Part of a small language model's weights: width 256, 5410 steps.
MLP neurons of a small language model. Each row is named by its layer, matrix (gate and up: input weights; down: output weights) and neuron, and shows model dimensions 160-255. Each number is 128 + 24 x the weight over its row's rms, rounded and kept within 0 to 255. A neuron's up and down rows have the sign that makes its largest values positive.
After each neuron's rows, "fires after" lists the tokens most often just before its 100 highest values on Wikipedia text that the model never trained on; "fires on" lists the tokens most often at its 100 highest values on Wikipedia text that the model never trained on.

L5.gate889 [121 123 141  70  94 156 114 114 155 151 114 134 125 136  91  87 156 117 121 140 148 166 179 130 141 143 104 113  98  94 131 147  88 186 170 100 168 146 180  96 143 131 140 117 165 114 127 152 107 111 132 186 111 135 140 141 165  83 113  82 126 121 126 101 157 147 166 135 115 110 138 112 145 103 136 117 140 128  71 129 134  99 110  94  87 141 144 111 125 113 117 124 135 129 135 143]
L5.up889 [137 149 125  95 165 182  97  79 169 144 104 137 119 112 130 111 147 125 115 137 160 146 117 157 141 137  97 136 168 145 144  97 116 169 104 122 111 114 132 134 187 138 150 126 163 156 119 130 187 120 133 161 121 143 135 157 145  64  79 135 115 140 135 165 131 170 138 102  96 110 165 165  97 126 127 114 168 132 122 108 112  98  95 117  81 145 110 156 108 153 153 129 130 135  96 183]
L5.down889 [159 131 139 124 167 157 108  95 159 139 114 132 122 117 104 110 149  81 128 132 142 153 151 175 105 122 162 139 138 134  91 146 136 168 110  93 145 118 135  93 170 124 132 106 134 106  93 127 158 135 136 103 129  95 146 140 133 106 124 151  79 111 137 179 135 165 133 133  91 112 137 134 123  72 155 136 128 147 108 116 116 126 105  92  80 139 118  93 122 145 119 121 106 122 136 140]
fires after: "S", "L", " "
fires on: "t", "(", "Note", "o", "on", "General"

L5.gate1200 [152 130 145 138 138 110 142 113 138 119 149 101 115  99 151 131 144 120 143 119 127 141 135 164 162 166  42 137 153 116  89 134 156 120  95 154 185 121 110  82 119 140 150 155 179  97 112 100 101 134 120 102 132 151 149 135 152 142 133 119 119 169 159 145  84 138 122  93  97 134 135 188 113 140 137 166 138 139 144 117 149 136 102 106 173  75 112  59 135 120 137 179 141 115 158 137]
L5.up1200 [ 97 125 127 150 125 114 138 132 111  98 157 124 132 110 164  99 119 132 148 131 133 111 138 134 125  82 123 173 148 126 141 105 113 134 127 128  72 146 163 123 135 171 102 135 158 138 144 142 128 187 127 155 184 138 126 147  98 149 144 146 176 110 134  83 141 128 107 159  89 116 113 140 152 126 123 132 163 169  78 147 144  76 148  85 126 124 131 161 128 153  92 121 216 121 138 123]
L5.down1200 [143  75 100 148 141 145 128 132 159 113 114 147 142 127  95 117 162 159  84 108  86 135 109 137 100 142 123 113 105 172 145 125 139 141 132 171 174 110 154 134 132 102 112  73 143 143 129 134 134 132  94 101 127 124 105 166 111  97 106 116 100 116 140 156 112 147  85 107 161 152 125 139 111 100 129 149 172 118 144 157  82 129 164 147 181 117  96  89 137 112 158 115 128  80 129 140]
fires after: " the", " University", " well", "k", " ", " College"
fires on: "m", " of", " ==", "now", " as", "ent"

L5.gate341 [115 114 113  90 109 167 154 138 131 134 102 140 130 143 113  95 119 154  97 157 103 133 115 140 133 186 139 119 206 124 136 153  98 142 126 160 101 118 141  66 125 106 158 130 122 116 154 151 185 134 125 124 138 126 139 122 122 164  74 123 125 107 140 144 178 144 122 121 178  73 154 146 144  94 153 110 152 138 128 152 108 121  93 165  94 126 136 132 132 143 124 132  92 136 113 163]
L5.up341 [ 90 153  99  98 141 128 177  86 131  87 160 154  98 134 149 147 177 138 123 124 133 136 140 153 190 154 132 109 116 164 149 181 113 124  98 101 161 116 156 154 138 106 122 133 138 129  94 114  96 101 130 147 121 131 145 138 132 105 126 130 168 110  80 128 118 176 176 148 110 115 176  98 133 126 116 143 112 104 123 131 142  90 146 113 117 156 146 173 151 113 151 126 154 150 127 133]
L5.down341 [119 138 172 107 183 151 112 154 138  87 125  98 152 141  95 128 111 171 104 126  84 141 149 145 106 110 146 154 121 143 102 138  93 136 102 122 140 133 148 121 149  71 125  96  97 156 170 184 142 128 102 115 153 123 110 121  78 124 121 127 136 154 129 169 120 119 108 133 169 109 127 138 109 137 131  89 154 140 109 106  76 148  93  99 163 152 132 142 146 131 163 124  96 118 111 124]
fires after: "L", " V", " B", "S", "B", "R"
fires on: "s", "e", "o", "an", "t", "ot"

L9.gate1754 [ 89 154 133 163 134 102 118 135 115 103 127  95 109 112 102 124 140  95 149 141 142 126  90 157 102 163 109 133 114 117 114 120  90 146 110 100 156 105 105 103 181 108 117 147 128 108 133 119 123 133 191 115 151 126 144 118  92 171 180  83 128 149 108 119 136 136 108 153 145 144  93 143 113 142 114 162 203 121 132 108 129 127 141 184 126 103 159 104  96 126 110 126  90  93 109 130]
L9.up1754 [124  77 109 140 130 122 133 101 167 140 161 127  79 157 128 137 125 114  90 129 114 134 157 116 147  99 130 101 138 120 113 145 149 115 151 140 122  98 156 165 134 131 143 126 185 101 111 135 128 141 117 124  97 119 109 101 110 198 130 121 106  78 110  74  77 139 186 105 139 139 147 145 144 103 138 139 121 148 118 119 171 106 172 126 170 170  95 107 137 128 113 119 138 112 122 150]
L9.down1754 [150 104 132 109 127 117 121 138 177 127 102  94 130 125 129 128 164 114 133 133 110 152 143 181 145 175 127 124 150 122 103 123 139 194 110  68 131 158  86 139 173 123 111 129 145 110 123 164 157 112 149 164 112 145 187 111 124 183  81  87 117 150 164 168 111 122 103 116 113 130 138 109 131 167 151 117 125 122 130 153 137 119 131 172 141 126 163 154 128  93 150 108  94 122 157 141]
fires after: " in", ",", " an", "in", " An", " In"
fires on: "vol", "st", "ce", "al", "it", "ci"

L5.gate521 [144 134 135  97 199 122 134  96 120 131 112 143 133 173 123 140 141 127 106 101 111 111 117 140 123 118 139 149 139 141 121 150  79 123 106  86  95  57 116 129 160 135 145 124 104 148  67 134 108 136 116 121 164 129 124 122 128 140 106  67 109  92 114 134 109 112 116 193  97 105 149 109  78 112  86 108 114 104 137 138  80 151 125 136  96 155 137 155 120 145 126 156 142 153 156 149]
L5.up521 [114 105 163  89 154 110 126 145 119 127 105 138 130 127 151 131 161 125  99 150 108 142 134 165 101 108 125 132 136 135 174 130 112 166 134 114 126 119 161 124 127 113 130 100 116 166 112 143 107 179 125 115 104 105 153 134 157 122  94  92 163 136 121 133 115 139 131 150 111 144 111  91 147 123 119 156 169 111 134 144 149 117 145 138 156 134 153  95 186 147 144 100 133 117 160 133]
L5.down521 [130 108 114 154 152 107 143 131 116 134 154  66 106 123 142 114  93  97 127 110 175 169 136 112 139  96  89 117 140 125  96 158 110  83 135 173  99 129 123 129 109 131  93 133 154 116 117 142  94 123 115  97 136 179 112 114 155 134 125 158  91 121 140 177 143 121  90 149 124 132  78 182 173 137 122 133 109 160 140 160 134 146 130 144 127 153 125 153 143  98 132  85 156 143 137 123]
fires after: " (", "\n"
fires on: "20", "–20", " 2020", "no"

L5.gate289 [134 107 119 152 156 157 149 159 148 154 161  98 142 161 145 130  99 109 145 154 128 104 126 141 133 174 133 172 166 179 153 127  91 150 141 126 120 122 137 175 148 151 135 111  98 118 135 126 142 163 108 141  90 146  78 143 169  96 145 114 136 106 168 137 122 118 121 129 154  94 149 103 182 127 133 100 109 158  89 142 102 107 138 121  74 125 117 102 102 127 133 146 160  81  97 125]
L5.up289 [134 131 119 129 155 145 122 121 156  99 126  77 139 121  70 171 103 162 105 169 136 129  86 132 112 140 115 144 170 125 141 153 127 135  93 131 108 125 138 125 146 128 138 131 110  94 143 150 175 138 129 120 122 123  96 121 175 143 136  97 116 144 158 105  62 103 101 140 137 119 140 136 122 134 160 104 131 110 147 107  99 148 144 159 137 154 115 102 127 109 115 107  80 126  89 128]
L5.down289 [157 154 130 124 133 135 146 185 118 121 141 104  89 123 152  90 116 142 112 131 109 173 123 103 112 116 126 104 127 116 143  68 145  93 146 151 143 139 106  74 129  93 106  99 162 150 130 138 175 117 116 107  93 116  97 123 127 161 104 126 162 121 125 126 145 151 135 100 135 132 104 106 124 128 128 106 114 128 106 124 135  90 141 101  96 102 130  96 126 128 122 127 204 139  96 125]
fires after: " =", "\n", " champion", " under", "U"
fires on: "\n", "n", "-", "ship", " A"

L5.gate1909 [137 102 107  91 159 153 120 132 145 119 141 150 125 154 146 170 156 131 109  81  53 103 120 140 121 131 123 131  99 117 148 107  72 129 118 127  96 110 163 195 147 131 175 123 155 128 148 111 136 126 128 163 169 118 108 140 119  97 141 134 152 139 172 112 112 128 131  92 104 118 150 126 151 114 124 140 126 104 120 180 137 125 164 104 126 103 131 168 133  76 118 103 143 161 126 124]
L5.up1909 [ 95  94 147 123 113 105 131 113  99 135 133 129 138 105 145 131 129 136 179 136 129 159 141 127 147 123 122 127 144 125 120 146 123 154 169 105 132 136 112  94 119 103 121  92  90 115 130 153 168 168 124 106 115 129 148 139 142 120 139 162 124 110 100 168 111 149 124 149 125 120 122 153 153 146 140 149 120  85 120 105  89 124 107 111 158 151 144 106 118 114 134 145 121 131 124 148]
L5.down1909 [140 102 160 146 147  91 132 171 145 123 173 117 119 120 118 151 148 118 153 143 106  95 161  89 115 139 203 143 140  92 131 137 108 127 156 106 156 125 133 176 144  90 116 151 149 143 120  89 158 144 126 141 145 134 151 134 141  97 160 118  70 145 144 142 143 120 128 194  83 138 103 136 111  95 140 106 131 155 148 115 117 135 136 165 176 136 159 140 118 112 153  67 135  97 110 139]
fires after: "\n", "20", " U", "ol", "U", "S"
fires on: "20", " 18", "s", "low", "–20"

L5.gate349 [146 143  95 145 103  70 127 145 117 103 109 164  94  96 123 103 143 153 146 158 151 128 116 130 167  72  87 144 110  97 115 102 115 129 112 156 114 117 129 124 131 172 128 160  82 102  92 147 109 127 148  87 142  84 142 112 139 139 151 150 123 143 106 117  83  77  98 104 105 132 124 123 112 176 128 147  80 114  96 114 140 172 127 125 160 137 116 124 111 142  88 113  99 128 140 172]
L5.up349 [ 38 140 108 145  83 138  95 103 100 158  93 112 150 124 112 121 116 125 158 139 119 121 141 140 119 137 117 157 101 111 130 117 114 126 115 115 155 112  93 100 129 107 132 150 121 149 182 143 128  82 112  85 170 117 158 101 132 115  98 108 110 199 177 162 126 123 122 120 103 101  94 120 167 124 167 123 105 131 105 149 162 125 174 129 133 123 116 129  65 135 131 135 120 137 140 100]
L5.down349 [108 121 114 113 117 120 146 104 142 145 138 101 137 149  72  76 109 135  64 108 159 112  94 148  71 120 163 108 153 136 106  94 121 124 109 134 104 114 112 138 107 130 102 126 134  82 109 122 150  97  75 152 119 131 129 122 130 147  93 139 148 152 146 116  81 168 150  98 105 103 101 115 126 128 162 144 163 153 140 126 129 117 139 128 108  88 134 130 115 131 173 118 118 145 132 160]
fires after: "==", "\n", " (", "===", "script", "s"
fires on: "C", "F", " comp", "x"

L9.gate1419 [120 104 126 112  94 142 150 125 127 152 140 109 150  97 134 162 106 118 108 143 123 112 121 133 123 121 174 140 155 148 166  92 125 130 107 144 125 100 163  87 181 149 105 108 173 141 161  94 108 106 135 154 114 160 124  97 115 169  90 109 172 132 164 101 130  95 101 104 153 139 107 140 132 151  85 112 139 129 170 142 135 143 127 125 142 138 133 167 164  93 119 103 122 103 102 111]
L9.up1419 [132 109 151 126 139 104 103 165 126 137 133  89 109 138 105 128 120 157 107 154 145 138 193 112 108 143 134 107 118 145 143 162 148 139 140 138 152 112 122 139 172 142 145 132 133 156 111 190 165 173 129 142 155 146 154  89 164 171 111 167 125  86 116 156 163 132 153 145 114 109 125 177 128 109 133 126 136 144 167 156 129 115 141  92 127 129  76 125 133 130 137 102 140  96 118  95]
L9.down1419 [ 93 118 129 104 128 136 172 107 161 138 102 102 163 146  82 113 115 155  97 124 106 148 124  87 153 114 133 138 162 156  73 124 114  92 176 111 129 129 160 141  93 122 104 125 123 163  66 119 126 148 147 130 137 147 137 107 137 119 125 157  96 119 116 160 118 111 157 122 109 110 120 131 144 157 147 126 165 136  91 137 119  99 145 129 163 107 110 148 135 147  95 104 141 142 110 121]
fires after: " Mar", "ar", " dis", " con", " Le", "mar"
fires on: "ri", "tri", "y", "cu", "s", "um"

L5.gate1813 [142 151 137  99 146 138 142 134 131  91 155 108 140 123  99 108  89 156 167 131 131 118 118 137  98 118 117 130 168 102 164 123 116 168 154  86 154 109 133 136  80 121 107  88 128 110 132 131 110 132 150 175 152  88 114 114 156 130 129 104 141 111 129 117 128  96 126 113 115 118 171 100 169  90 107  79 138 112 129 142 156  99 157 140 133 111 123 161 156  94 124 143 135 133 152 134]
L5.up1813 [152 142 132 112 161 149 159 134 145 118 139 133 127 102 120 121  96 115 101 161 118 137  93 118  68 130  94 131 113 116 123 165 126 137 121  86 136  98 143 117 123 153 140 110 136 107 144 157 172  99 154 133 115 151 144 127 139 101 105 140  98  94 115  98 129 156 108 139 143 139 144 124 123 103 108 144 147 112 159 110 145 129 114  99 135 149 136 139 161  83 141 136 170 162 106 116]
L5.down1813 [106 118 169 123 153 111 152  89 124 105 160 131 151 119 173 148  71 132 129  99 147 100 149 132 120 131 181 145 150 125 118 133 102 134 114 151 108 136 142 150  72 149  92 149 162 109 146 152  86 155 109  97 161 138 150 139 161 116  93 155 125 100 128 115  60 120  96  86 133 124 169 156 120 144 143 116 143 139 111 103 167 167 100 126 110 150 139 119 142  83 142 143 116 140 124 163]
fires after: " (", "\n", " the", "-", "===", " early"
fires on: "20", " 19", "19"

L9.gate40 [119 121  69 156  89 152 120 126 120  85 142 126 127 106 156  91  94 160 118 110 129 131 120 108 142 127 123 146 115 181 134 106 104 107  95 145 130  89 112 132 149 180 135  92 138 155 123  99 134 120 117 135 109 118 105 167 186 141 117 118 125 173 120 101 109  85 213 119  87 137 119 123 136 109  97 107 124 108 107 136 136 113 144 108  95 106 149 118 120 107 158 120 136 149  89 178]
L9.up40 [109 106 151 129 154 135 117 155 115 135 119 102 118 162 152 173 140 135 141 144 152 120 117 122 169  96 116  95 131 112 121 169 110 142 119 147  83 135 132  73 101 126 102 124 150 120 131 102 113  84 122 139 150 159 123 160 101 141 145 119 139 118 101 127 104 114 141 105 115 172 143 111 140 142 128 140 103 118 134 147 148 164 120 146  69 160 101 155 183 161 107 147 104 135 112 137]
L9.down40 [116 132 140 135 154 153  98 161 131 110 115  85 131 136 159 107 135 125 129 120 104 136 120 144 140  87 108 162 155  86  90 158  97 168 171 137 148 156 123  81 116 117 131 130 144 125 113 104 115 116  91 119 164 169 110 150  90 145 150 120 139 138 140 123  98 140 123 164 106 153 140 147 101 112 158  83 138  97 139 131 108 128  99 186 109 105 123 160 134 116 134 128 108 155 130 116]
fires after: "s", " S", "is"
fires on: "la", "e", "cul", "and", "=="

L5.gate1510 [118 181 103 114 120 143 126 139 142 109 166 162 113 137 110 129 128 138 174 117 128 129 130 136  97 144 114 129 139 154 141 114 140 132 159 111 110 139 156 152 112 135 125 150 141 133 116 102 103 188 119 108 112 124 163 132 102  93 131 104 132 130 145  77 139 131 144 161  95 120 131 128 153 139  83 148 153 132 151 111 145 140  98 162 113  82 136 125 139 128 114 154 121  96 163 171]
L5.up1510 [ 99  92 132 128 101 110 118 133 131 111 104  79 141 151 130 172  91 100 115 144 104  95  82 141 122 151 159 138 102 147  95 125 121 196 153  77 156 117 129 104 130 101 102 127 146 137 101 127 150 133 150 109 121 115 119 171 121 118  99 116 147 129  97 131 135 148 174  97 111 170 108 139 159 121 124 133 124 124 105 138 161 127 113 119 146 173 109 135 170 150 167 126 139 100 123  97]
L5.down1510 [ 95  86 106 103 135 168 149 133 108 180 112  89 138 160 151 143 111  98 130 133  99 103  99 110 109 153 158 131 120 120 103 108  98 166 124  94 130 122 156 159 106 104 110 140 123 156 100  99 143 115 135 125 140 127 106 151 103 134 154 148 131 154 103 133 110 117 153 102 134  79 148  75 148 137 133 152 115 134 152 161 161 173 118 114 102 140 139  89 107  93 122 159  80 150 133 120]
fires after: " the", " ", "s", " United", " su", "y"
fires on: " in", " country", "ur", " States", " end", " In"

L5.gate641 [124 177 111 119 133 152 124  94 140 124 152 135 132 110 152 119 132 121  93  85  89 117 101 134 129 126 132  82 114 132 149 159 131  80 171 154 124 114 102 111 163 115 103 115 123  96  88 113  93 119 162 145 117 119  73 149  72 141 120 102 103 112  85 117  97  98 131 168 156 101 164 164 112 134 135 119 125  71 131 164 105 158 138 152 134 130 154 137 141 138 122 165 102  99  79 106]
L5.up641 [102 135 139 139  80 171 131 119 119 106 145 106 130 128 109 137 153  88  84  89 157  89 117 137 128 146 178 126 145 139 141 106 102  99 165 113 143 101 140 159 107 149 160  90 131 109 103 110 136 135 139 130 127 107  90 150 142  82 160 104 128 133 145 142 127 112 122 135  68 137 123 113 130 125 142 123 138 143 115 158 109 130 116 143 132 132 130 127 122 169 151 148 127  63 107 109]
L5.down641 [150 134 143 137 104 150 136 133 147 131 131 117 137  97 147 128 135 105  83  86 155 190 145 142 146 118 151 101 141 126 124 128 149 138 144 108 106 129  82 111 127 146  96 116 163 147 105 112 152  95 167 153 152 105 113 176 125 169  99  67 179 115 121 143 117 140 158 126 115 154  86 135 123 149 132  71  95 173 133 130 138  96  99 154 134 124  89 125 107 139 108 116 192 139 117 117]
fires after: "\n", " in", "64", " ", "=="
fires on: "-", ").", "\n"

L9.gate2018 [141 138 126 152 137 149 105 131 105 168 111 107 136 132 123 137 113 126 137 133 127 139 140 164 115 141  88 164  90 145 155 113 144 138 125 115 165 121 163 111 137 136 116 154 116 130  96 132 124 137 121 148 179 172  93 134  86 121 105  77 119 123 121 181 135 104 135 170  91 122 134 113  92 100 102 135 221 143  92 116  96 130 174 138  90 139 130 126 108 108 124 146 117 147 156 144]
L9.up2018 [ 96 109 149 161 139 137 112 108 104 139 154 156 142 129 109 158 123 110 132 118 116 163  95 153 147 136 114 140 146 130 155 123 165 101 136 109 161 144 121 117 137 127 149 153 177 141 180 143 135 139 179 173  97 119 118 109 153 103 159 150 111 130  88 158 157 108 116 139 174 137 120 117 135 138 152 129 107 115 120 128 155 110 198 145 124 139 141 136 152 146 114 148  68 120 136 147]
L9.down2018 [144 131 149  86 133 157 131 153 147 122 129 171 145 165 131 115 144 135 164 136 114 129 149  83 131 136 141 108 110  94 147 134 144 120 136 119 109 156 110 135  94 150 120 102 136 123 115 125 147 159  84 161 114  71 107 146 111  95  97 152 136  96 141 146 110 111 123 131 114  82 151 120 143 152 139  92 118 129 101 116 124 167 140 128 111  72 137 117 127 184 169  93 181 166 132 147]
fires after: " po", " Po", "ci", "po", "g"
fires on: "s", "w", "k", "p"

L5.gate223 [143 127 127 162 152 153 113 169 137 116 137 116 129 101 112 158 109 117 116 106  97  99  87  92 142 131 128 150 155  99 145 134 146  91 128 117 117 134 120  93 162 100 136 129 182 115 137 165 136 129 181 187 139 105 161 138 129 142 123 118 154 135 159 147 168  87 142 148 165 129 109 114  75 120 103 135 134  96 151 174 135 128 145 167 127 149 166  99 159 133 148 130 135 142 112 107]
L5.up223 [142 133 153 139 121 104 114 108 124 122 177 115 125 116 112 139 113 163 139 157 139 127 100  93 132 133 105 124 140 139 170 152 124 146 129  99 138 176  96 141 102 126 186 152 122 126 151 128 163 115 127 105 107 148 128 157 109 134 129 165 106 118 113 153 112 152 114 144 112 144 105 107 128 105  79 132 152 153 172  86 125 129 129 119 125 119 128 118 127  81 142 119 115 125 101 128]
L5.down223 [132 139 112 163 154 143 118 115 130 103 129 113 113 122 104 135 146 170  99 113 116 165  91  94  96 151 121 135 130  99 118 147 135 141 168 148  91 137 135 144 127  92 108  91 107 102 133 166 116  99 133 145 125 130 183 153 125 122 156 143 129 166 139 145 103 137 151 167 116 108 149 103 141 125 135 115 136 108 188 124 102 140 144 131 126 154 137 104 144 121 156 152 134 127 123 124]
fires after: "\n", " United", "===", "=="
fires on: "S", ")", " States"

L9.gate1817 [168 113 103 133 181 144 163 122 129 146 147 119 138 170 145 134 127  83 112 130 110  64 123 119 127 159 127 145 152  95 152 142  98 102 122  89 160 150 124 136 120 127 161 131 124  81  82 126 109 101 154 108 151 136 131 106 156 142 130 121 158 125 146 157  94 113  92 131  92 153  88 162 137 131  78 155 133 118 155 163  68 132 144 152 129 173 125  84 109 149 160 154  88 138  96 133]
L9.up1817 [131  92 148  99 124 166 143 135 133  78 146 119 157 144 112 145 125 109 136 142 172 116 148 139 120 139 102 124 151 114 122 151 121 137 124 132 138 145 172  88 130 105 102 100 165 161  70 125 113 114 125 153  86 124 154 129 153 147 105 114 153 154 128 146 128 115 158 112  99 108 117 130 186 151  98 178 154  72  92 146 124 116 119  78 128 118 149 124 125 119 162 124 149 114  92 104]
L9.down1817 [170  94 106 141 160 116 148 146  98  65 139 158 117 146  98 115 128 125  93  89 165 118 134 135 133 119 152 135 124 102 149 158 112 123  80 127 142 154  95 145 140 131 142 102 126 130 114 130 128 105 169  94  95 122 141 142 141 112 137 133 150 129 171 173 122 153 136 118  64 134 121 153 120 114 144 134 104 139 150 149 151 111 109 176  77 129 131 131 126 138  86 105  92 139 128 143]
fires after: "s", " in", "\n", "and", "|", "ad"
fires on: "che", "tro", "te", "-", "ro", "ke"

L5.gate1690 [137 134 137 160 106 100 132 143 127 156  99 206 143  94 177 131 137 145 106 130 139 102 149 119 113 150 129 167 102 118 130 158 162 146 145 113 119 130 125 123 165 122 135 119 146 126 176 174 142 131 168 108 117 118 151 143 160  98 131 184  93  99 171 139 148 127 117 117 119 177 152 162 153 149 135 159 118 120 140 147 170 140 149  97 161  96 131 144 130  88 109 131 105  95 152 142]
L5.up1690 [130  94 126 116 133  65 110 109 108 145  85 137 165  80 161 126  83 143 142 152  98  93  84 139 148 128 145 135 144 102 118 155 127 123 141 115 165  88 128 110 102 117 125 126 165 132 115 135 119 155 100 117 147 114 149 138 132 118 126 152  90 126 160 125 135 128  82 142  93 114 121 120 130 111  91 160 138 146 140 117 109 160 127 131 166 115 140 135 132 133 125 116 122 132 107 143]
L5.down1690 [109 124 146  81 118 127 125  94 123 101 143 117 164 145 119  91 115 142 102 115 155 134 163 122  64 109 135  75 106 100 106 116 138 120 146 133 126 122 111 132 116 124 137 101 127 113 127 162 125 123 127  99 113  81 126 116  87 138 122 136 178 130 124 108 125 135 181 122  93  81 145  82 140 129 139  78 134 104 139 124 164  87 100  79 113 153 126  92  83 101 116 139  94 137 121 126]
fires after: "\n", "s", "th", "==", " \"", " ("
fires on: "A", "I", "emb", "ough", "O"

L9.gate927 [152 143 153 127 129 157 111 117 115 152 125 156 145 122 127 110  94 127  82 130 111 161 116  51 126 158 150 136 155 130 140 169 144 150 190 113 113 104 153 193  95 164 140 130 131 117 118 120 160 171 126 144 102 121 132 111  82 158 155 166 141 128  94  92 109 180 157 153 145 163 122  91 134  92 123 143 188 147 150 118 166  94 142  64  93 142 130 129 151 102 151 126 166  97 136 108]
L9.up927 [124 160 168 117 101 133 123 148 131 107 145  61 100 142 149  84 116 154 103 186  96 171 100 137 128 118  89 118 132 128 150 161 146 127 161 134 133 129 123 133 130 103 148 139 126 114 170 116 127 142 104 119 143  89 130 101  86 115 118 129 121 132 130 154 113 145 110 153 138 158  99 131 145 165 121 138 159 189  61 131 137 161 138 133 140 140  97 124 117 150 111 142 109 107  88 117]
L9.down927 [157 116 124 117 101  90 153  80 138 158 148 123 138 167 127  94 130 148 140 141 152 158 141 161 136 145 118 133 133 142 134 158 153 131 121 123 153 153 167 112 141 184 129 154 125 137 154 129 114 125 142  92 158 125  76 102 110 107 153 114  89 104 109 110 108 122 148  83 151 146 124 118 142 135 116 188 152  87 121 121 165 143  99 134 101  91 169  95 142 120 120 184 113 109 130 122]
fires after: " ", " re", " con", " sp"
fires on: "ri", "ro", "vi", "o", "mo", "no"

L9.gate1570 [121 117 159 140 130 130 121 113  95 158 146 130 144 123 134 123 133 115 115 138 142 131 100 103 127 138 118  90  96 102 122 144 115 119  72 135 124  57 163 155  85 151 148  83 134 110 110 150 158 104 144 154 150 135 127 124 161 145  82 129 132 155 104  82  74 139 110 133 165  99  93 150  80 129 110  78 137 100 131 133 113 132 134  91 129 112 108  82 137 164 132 127  89 115 140 130]
L9.up1570 [155 124 117 122 130 152 106 110 112 118 113 130 130 153 134 137  95 116 102 134 151 152 174 116 157 111 159 113 108  97 132 103 129 128 136 163 134  79 176 106 116  48 143 125 127 159 132 168 121 148 137 172 127 105 120 114 105 153 163 124 153 180 168 152 107 174 153 157  94 138 107 112 168 121 145  95 121  98 107 137 109 116 153 163 119 123 150 118  82 158 148 142 122 109 110 155]
L9.down1570 [127 133 127 144  85 115 174 101 135 137 150 147 112 127 143  94 127 134 115 145 127  98  76 152  80 116 124 111 136 108  96 142  91 129 118 121 118 113 115 135  86 103 104 113  98 143 124 104 110 141 139 126 114 101 138 123  99 125 143 110 135 124 117 170 110 143  99 101 110 151 128 126 131 123 103 153 122  96 119 147 114 118 127 155 137  86 108 166 105 123 116 147  88 115 159  91]
fires after: " ex", " in", "c", " P", " In"
fires on: "p", "la", "t", "al", "c", "tro"

L5.gate547 [124 167 177 181 181  82 118 107 146 123 128 159 140 105 110 121 122 168 137 118 112 131 104  90 152 124 118 153 115  93 172  80 117 125 123 149 113  91  96 132 116 119 159 170 177 103 114 168 100 123  97 107 131 149 150 104 160 107 114 120 129 138 122 167 164 116 132 146 145 142 156 105 111 120  59 144 138 135 123 100 122 101 131  68 129 115 121 102 116 129 135 152 144  70 139  79]
L5.up547 [156  80 116 153 145 111 106 125 128 107 147 192 127 116 143  92 106 136 117 157 123 107 128 115 130 122 114 136 150  93 118 151 139  81 103 118  90 137 136 127 160 113 142  86 145  80 156 200 113 146 155 106 159 104 165 174 181 136 129 127  86 122 170 131 150  91 127 118 161 128 128 142 119 102  90 161 186 127 110 130 124  95 134 100 158 152 123 133 146  81 136 121  97 126 146 113]
L5.down547 [118 168 132 151 120  71 108 133 122 153 164 113 122 114  91 101 127 138 121 113 139 106 140 143  94 131  98 134 118  92 101 124 130 138 101 145  97  80  82 171 139  99 167 149 194  70 122 156 137 112 138 119  86 106 134 149 116 147 123 126 145 142 123 138 144 134 123  75 111 122 160 116 128 107  99  91 136 154 146 152 126  86 162  82 119 152 156 116 105  63 161 133 102 149 156 139]
fires after: "===", "==", " (", " \"", "\n"
fires on: "W", "N", "S", "P", "A", "U"

L5.gate61 [163 147 139 121  92  84 125 126 110  96 115 145 160 117 153 112  96 138 119 148 130 122 132 110 105 100 115 154  93 145 197 108 151  89 145 139 127 154 142 149 164 150 154 118 124  87 127 149 137 100 153 123 155  89 133 112 139 120 111 127  83 118  79 107 124 126  92 140  80 166 148 128 130  94 102 127 110 107 136  79 151 109 140 110 127 147 141 127 108 123 109 115  99 117 146 131]
L5.up61 [145 128 128 151  98  59 130 156  89 179  97  97 119 104 196  95  84 160 141 114  96 159 116 113 112 151 146 129 125  93 111 137 125 113 123 123 159 120  73 165 125  81 138 114 111  71 117 136  71 118 136 128 178 141 117 161 147 163 131 138 125 162 158 141 140 132 117 133 151 168 151 119  99 114 108 151 152 164 153 118  90 104 147 124  89 174 110 100 145 114 175 111 118 137 158 108]
L5.down61 [ 92 129 186  92 135 127  72 108 163 115  97 106 116 114 109 110 125 180 148 120 138 161 145 151 134 111 119  91 154  90 109 109 130 145 140 140 134  98 152 123 105 135  89 154 119 105 110 201 112 114 131 135 140  97 191 117 104 121 111 103 112 123 117 139 146 150 175 128 160 169 158  99 130 135 121 123 136 131 129 159 175 144 125 149 133 138 157 121 145  86 143 124  85 123 137 116]
fires after: "==", "===", " (", "\n"
fires on: "20", "V", "D", "P", "W", "T"